Part of a small language model's weights.
Architecture: rotary positions, no biases in attention or MLP.
Training: 179M tokens, 10914 steps.
MLP neurons of a small language model. Each row is named by its layer, matrix (gate and up: input weights) and neuron, and shows model dimensions 64-159. Each number is 128 + 24 x the weight over its row's rms, rounded and kept within 0 to 255. A neuron's up and down rows have the sign that makes its largest values positive.
After each neuron's rows, "fires on" lists the tokens most often at its 100 highest values on Wikipedia text that the model never trained on. A number after a token or word is its count.

L3.gate188 [136 110 129 103 131  86 136 148 111 128 140 119 133 115 131 113 113 122 103 117 108 101 101 106  97 139 152 146 144 108  98  94 108 166 110 128 125 114  75 130 143 148 156 151 126 117 132 129 135 128 153 142 123 117 155 136 126 181 133 132 128 119 158  72 131 141  91 137 124 130 126 153 139  85 172 129 103 124 140 128 116  96 110 111 163 123 143 129 133 151 131 126 151 139 164 122]
L3.up188 [143 153 140 127 148 121 112  93 148 105 181 148 116 133 156 135 129 129 141 128  99  97 119 145 131 132 144 143 100 107 169 134 111 119  99 106 100 161 113 137 141 144  83 102 155 128 123  98 103 101 120 125 104 113  94  73 154 138 159  92 140  97 137 138 112 109 134 157 104 118 186 120 115 142 110 135 180 168 176 142 114  87 139  83  99  89 129 134 127 126 121 140 146 112 161 101]
fires on: "C" 94, "cl" 4

L3.gate285 [122 158 107  64 133  98 145 162 142 148  93 162  86  74 146 143 139 175 113 111 144 137 135  91 119 187 169 126 127 118 125 124 147 135 111 158 109  91 134 170 141 114 152  94 144 159 127  93 131 136 163 143 164 100 112 131 117 138 116 123 124 124 135 123 154 113 153 108 140 110 101 109 122  73 100  83  81 111 128 100 104 139 129 131 118 151 131 139 126 163 125 130  67 106 136 109]
L3.up285 [107 140 142  89 112 118 121 140 145 141 147 160 120  74 129 127 123 109 110 115  87 123 141 144 127 150 125 100 127 113 110  83 152  76 150 155 122 141 130 130 155 136 137 121 101  68 112 162 105  98 112  93 175 135 141 110 128 118 157 139 168 120 115 132 140  94 147 140 120 144 140 125 122  98  88 143 135  88 159  89 145 135  98 132 158 147 141 116 123 135  99 110  81 147 162 129]
fires on: "enc" 35, "n" 26, "g" 9, "ason" 6, "ac" 6, "anc" 6

L3.gate477 [121 101 150 118 136 124 114 146 106 125 134 132 133 112 120 124  91 114 122 188 106 161 107 120 107 159 127 136 135 131 143 136  94 125 131 120 104 199  93 177 150 108  95 122  86 134 130 105 137 160 148 117 174 117 104 140 140 177 138 155 135 143  79 115 141 106 123 123 131 162  95 121  91 173 147 116 135 136 140  86 181 154 123 156 110 145 152 127 119 131 123 114 125 114 119 154]
L3.up477 [126  93 133 146 154 122 118 126 136 116 110 136 133 114  80 183 133 109 115 140  99 179 131 132 119 135 107 117 112 122 126 134 162 107 169 136  97 180 104 128 198 113  92 143  93 106 114  93 130 154 137 124 171 117 115 120 119 133 124 159 110 129 108 128 157 115  95 138 142 136 107 124 108 154 109 132 173  92 144 123 169 165 132 122 128 142 122 140 150 167 124 124 123 111 142 121]
fires on: "ff" 78, "our" 10

L3.gate208 [125 115 128 135 119 102 114 115 106 166 154 130 105  96 154 174 121 139 145 114  88 163 148 145 168 134  81 109 142 132 135 145 143 115 121 131  69 194 123 125  78 143 130 134 144  94 145 102 132 148 104 136 126 158 152 141 102 148 147 128 175 128 127 131 140 134 124 104 140 146  92 117 131 135 154 136 131 149 134 112 112 133 126 127 126 123 108 143  95 115 150 135 180 117 132 160]
L3.up208 [109 149  90 188 128 138 160 109  95 109 132 117 135 180 131 133 139  82 152 127 180 129 134 132 108 157 115 119 134 150 141 184 100 181 156 127 110 174 107  85 162  79 102 161  95 159 163  95 151 171 118 106 132  92 125 102 163 135 138 112 114 117 130 111 111 152 131 116 113 156 126 138 145 127 137 116  99 111 135 135 143 160 138 180 119 104 129 176 126 155 149 129 116 119 113 123]
fires on: "ous" 25, "our" 15, "ess" 12, "ose" 10, "od" 9, "ost" 6

L3.gate319 [153  99 129 137 114 126 148 130 169 113 124 127 103 117 109 136 178 140 180 156 127 139 150 128 163 134 135 148 116 112 118 117 120 163 150 115 134  99 168 140 140 157 120 129 188 168 152 143 141 144 134 144 129  82 125 120 117 125  92  78 135  87 121 115 129 133 162 159 114  57 143 104 133 127 150  88 145 130 151 141 120 180 150 141 142  93 114 118 120  85  78 153 147 143 140 173]
L3.up319 [150 117 133 122  98 129 139 124 152 124 147 173 138 143 130 146 148 126 125 120 150 100 158 114 160 139 134 141 156 135 174 130 119 140 129 130 140 120 120 165 114  91 180 136 115 120 144 120 159 127  64 114 131 143  76 151 139 172  95 114 145 106 109 127 133 163 149  93 119  77 123 134  95 108 159 129 119 136 145 108 169 142 105 152 111 112  86 150 110  91 111 154 196 150 173 156]
fires on: " re" 50, "20" 27, "re" 13, "ate" 4

L3.gate265 [143 131 124 116  81 139 154 124 149 113 114 112 145 164 128 147 152 126 108 113 147 106  93 126 105  75 113  96 149 115 139 124 117 127 130 137 105 113 116 114 169  78 174 161  86 102 136 138 158 126 110 110 108 114 122 174  88 162 145 110 147 127 118 125 143 139 136 134 124 140 118  95 145 145 179 115 126 178 132 146 125 130  88  78 125 106 166  87 117 159 115  98 151 177 114 125]
L3.up265 [153 134 133 135 137 164 105 131 129 107 150 132 148 138 109 127 126 166 141 151 104 166 129 116 117 140 102 123 101 171 113  74 113  99 137 115 109 114  99 103 144 106 135 151 130 115 160 179 153 151  95 127  93 141 148 112 129 140 160  68 171 144 134  79 171 152 120 173 151 160 162 132 153 134 114 140 138 104 185 167 127 137 135  98 155  85 157 124 148 140 128 125  92 125 138 101]
fires on: " c" 78, " m" 7, "C" 5

L4.gate486 [ 99 100 110 170 102  84  83 102 136 173 127 138  96 145 115 127 140 133 102 104 122 124 112 152 171 157 121 131 138 115 101 129 138 134 166 109 141 103 117 103 118 132  97 159 146 121 143 149 153 156 167 132 112 190 110 117 133 124  78 148 117 145 114 138  87 118 136 104  94 167  85 116 133  98 156  60 135 149 134 171 123 148 127 156  84 150 184 101 145  74 103  92 145 149 109 106]
L4.up486 [141 117 121 140  89  91 130 150 110 172 118 166  96 128 164 122 175 117 132 154 114 132 112 164 123 169 111 105  91  87 153 127 122 166 100 115  96 126 158 114  97 100 108 111 134 115 112 153 137 129 112 137 161 111 158 173 122 132 119 140 132 134 169 133 107 128 116 123 109 142 115  83 125 107 134 155  96 128 153 144  91 152 106  92 121 138  95 183  88 143 207 126 134 128 124 109]
fires on: " p" 66, "ol" 17, "ree" 8, " pol" 6

L4.gate148 [128 121 173 122 125 131 172 130 109  98 158  91 173 129 125 158 151 117 112 127 153 120 134 109 103 122 147 142 143 103 126 123 131 173 117 121 161 128 191  96 136  86 106 147 128 166 132 123 120 111  75 148 147 118 115 167 158 152 106 153 132 110  87 142 107 111  92  68 143 134 122 162  76 106 165 106 144 154 139 156  83 113 119  82 120  97 162 136 136 141 133 128 108 129 140 148]
L4.up148 [131 161  91 104 163 129 109 111 121 108 113  94 124 176 143 151 148 141 133 128  98 109 126 138 121 128 103 110  98 130 104 144 132 143 135 133 153 189 129 167 111 122 113 156 144 131 143 128 126  84 119 117 119 173 147 118 143 135 151 141 127 150  64 138 112  68 112 133 150 123 156 110 112 109 210 152 123 148 145 119 127 157 101 112 148 165 135 122 191  54 124 159 108 126 147 137]
fires on: "ol" 31, "or" 27, "her" 14, "ar" 11, "air" 4

L3.gate483 [126 109 127 141  98 142 144 124 163  49 147 135 146 113 149 158 146 140 160 150 136 107 116  95 128  85 162 133  97 132 124 125 117 156  96 149 124 114 121 130 112 133 125  74 152 103 185 155 169 130 130 125 129 115 109 103 119 133 125 131 130  88 188 110 109 120 135  97 141 117  84 158 125 111 163 151 112 124 170 154  98 136 151 136 121 124 131 110 109 139 125 117 121 128 110 138]
L3.up483 [150 118 118 179 159 137 120 143  93 110 145 108  87 113 105 139 127 151 101 112 131 126 140 100 109 123 182 117  98 135 157 125 136 142 104 108 136  87 169 143 118 121 107  95 130 156 134 143 133 156 156 133  42 114  84 115 119 161 101 125 137 133 148 142 117 114 118 113 120 125  89 124 141 111 145  94  60  97  91  97 123 137 110 105 145 113 108 147 140 139 124 133 161 112 112 125]
fires on: " ac" 22, "re" 12, " re" 10, "or" 8, "iv" 7

L3.gate63 [125 140 138 126 134 111 150 118 124 162 147 146 138 166 141 133 165 132 104 128 129 133 123 147 145 134 162  97 128 164 148 135 139 128 166 136  98 148 174  95 175 129 158 128 129 141 139  78  89 121 128 132  89 133 119  68 147 101 103 118 120 154 118 161 105 103  97 155 153 102 119 129 123 104 141 142 128 134  96 160 112 121 113 127 143 137  99 116 158 130 136  89 178 116 102 148]
L3.up63 [103 119 136 114 132  92 103 122 127  68 129 146 141 126 134 180 135 143 110  91 116 155 133 132 139 119 111  97 112 139 142 122 156 131 184 104 109 152 138  97 104 122 146 102 152 140 143 134  87 112 174 142  95 105 106  86 173 136 123 110 130  96 114 114 106  84 133 108 180 119 162 138 122 131 155 135 149 123 116 119 145 124 170 115 101 158 142 151 139 125 133  98 119 115 122 159]
fires on: "ing" 35, "m" 16, "um" 12, "ol" 8, "or" 8

L4.gate282 [143 133 113 147 115  81 171 111 154 176 132 145 201  97 120 166 170 153 130 143 103 141 125 132 127 129 114  94 151 143  86  85 118 106 121  82 128 171 143 100  92 116  99 144 159 123 147 166 147 180  87 112 157 153 112 121 111 105 139  87 118 103 142 117 131 162 132 142 117 126 158 105 132 120 140 100 156 118  99 153 109 112 113 106 170 154 134 140 128 119 126 129 109 155 124  85]
L4.up282 [170 142 107 172 131 106 143 102 136 120 156  90 154 129 109 141 107 196  99 102 111  71 119 120 119 118 125 101 122 110 140 125 113 151 153 130 143 166  86 127 129 114 117 113 168 173 175 161 207 140 116  88 160 125 118 132 195 116  99 156 103 141 129 112 149 146 140 122 115 125 125 127 143 153 113  87 142 165 149 145 153 122 119 106 179 116 135 136 115 117 121 127 102 123 137 106]
fires on: "id" 73, "ul" 8, "od" 7, "ad" 5

L4.gate492 [ 89  92 108 127  94 119 168 132  99 160 176 103 118 110 143 137 108 108 130 150 118 139 142 149 128 178 226  92 183 191 125 131 148 124 122 139 142 111 159 119 120 132 152 128 115 127 110  90 143 152 126 168 107 107 107 132 137 145  89 123 133 112 144 127 117 111 135 111 103 151 103 101 153  94 150 110 108 129 112 127 124 116 177 139 116  88 119 138 137 136 105  92 122 111 183  81]
L4.up492 [ 90 126 137 167 115 145 133 134  94 116 121  72  95  95 125 121 157 147 168 100 127 150 111 127 128 122 131 131 103 115  85 147 173 118  85 151 128 117 128 123 129 163 109 126 141 149 125  97 107 102 151 125 128 102 116  81 134 136 150 145 157 141 139 136  99 124 122 110  87 138 139 117 146  94  87  91 156 142 115 156 127 185 132 145 123 137 163 110 137 126 133 136 117  93 137 125]
fires on: "anc" 17, " Count" 17, "le" 15, " rele" 14, "enc" 4, ":" 4

L4.gate126 [152 107 117 168 138 109 154 117 130 128 128 103 116 114 142 123 167 167 157 120 128 133 121 119 104  95 110 110 160 127  89 106 107 125 101 139 145 149 107 117 113 165 117 161 187 129 132 130 153  72 147 155 143  86 118 114 161 136 122 134 117 147 131 132  93  94 119 159 132 103 132 112 127 138 142  98 171 145  92 114 138 119 101 141 117 102 111 132 102 154 153 111 140 126 159 156]
L4.up126 [ 97 100 142 144 144 103 131 160 118 102 195 155 160 134  90 103 142 142 203 100 121 159 102 174 119 160 107 138 138 140  81 102 138 138 108 102  77  70 113 137  99 133 132 122 140 177 122 138 107 110 144 122 107 149  99 113 129 131 133 155 134 151  81  90 128 111 156 134 121 158 147 181 158 133 143 146 107 156 158 103 163 140 115 142 122  93 134 177 153 166 110 125 155  81 121 106]
fires on: "g" 60, "b" 15, "av" 10, "s" 8

L3.gate387 [124 138 108 128 119 116 139 108 124 120 114 128 126 121 114 138 138 149 131 135 124  89 117 187 128 136 144 127 153 113 129 108 124 159 109 109 151 127 126  87 146 146  97 139 146 114 118 122 101 131 156 110  71 125 152 100 103 131 126 120 134 125 115  95 120  86  78 126 152  89 131 106 141 102 118 112 138 124 134 131 161 164 123 151 151 130 133 164 109 156 170 133 156  94  97 145]
L3.up387 [144 138 137 140 118 135 150 137 134 117 152 131 156 137 132 127 129 149 143 162 153 151 185 185 126 146 167 184 186 126 135 152 114 167 107 123 127  86 110 115 133 130  75 159  99 139 127  80  86 124 161 127  84 129 114 125 145  93 157 159 134 134  88  92 104 114 123 126 115  96 164 139 156 147 115  91  97 132 131 137 123  97 109 130 134 147 124 119 134 137 143 147 141 141 140 129]
fires on: "b" 93

L4.gate175 [165 133  98 157 117 150 116 106 108 125 130 135 157 156 123 149  53  83 143 103 132 157 160 113 138 133  95 136 136 175 152 169 124 104  99 144 117 123 107  96 103 125 155 101 143 119 102 126 120 140 117 132 146  79 131 128 117 158 140  92 114  94  75 155 167 111 136 138 138 145 122 140 109  91 150 103 144 141 141  84 112 131  78 116 113  98 159 122  77 119 161 152 130 141 109 169]
L4.up175 [132 138 116 164 119 124 119  89 103 123 185 107 133 143 114 152  55  92 189 109  97 140 134 133  87 139  84 121 154 134 156 111 149 105 114 119 140 127 153 138 151 133 110 127 102 100 176 145 110 108 138 134 123 116 135  76 161 166  75 113 129  96 112  92 158 148 135 124 115  82 110 144 111 116 131  97 116 108 149 132 117  98  90 139 120 117  92 150  87 118 158  91 150 153 120 175]
fires on: "er" 43, "ess" 36, "re" 8, "ier" 5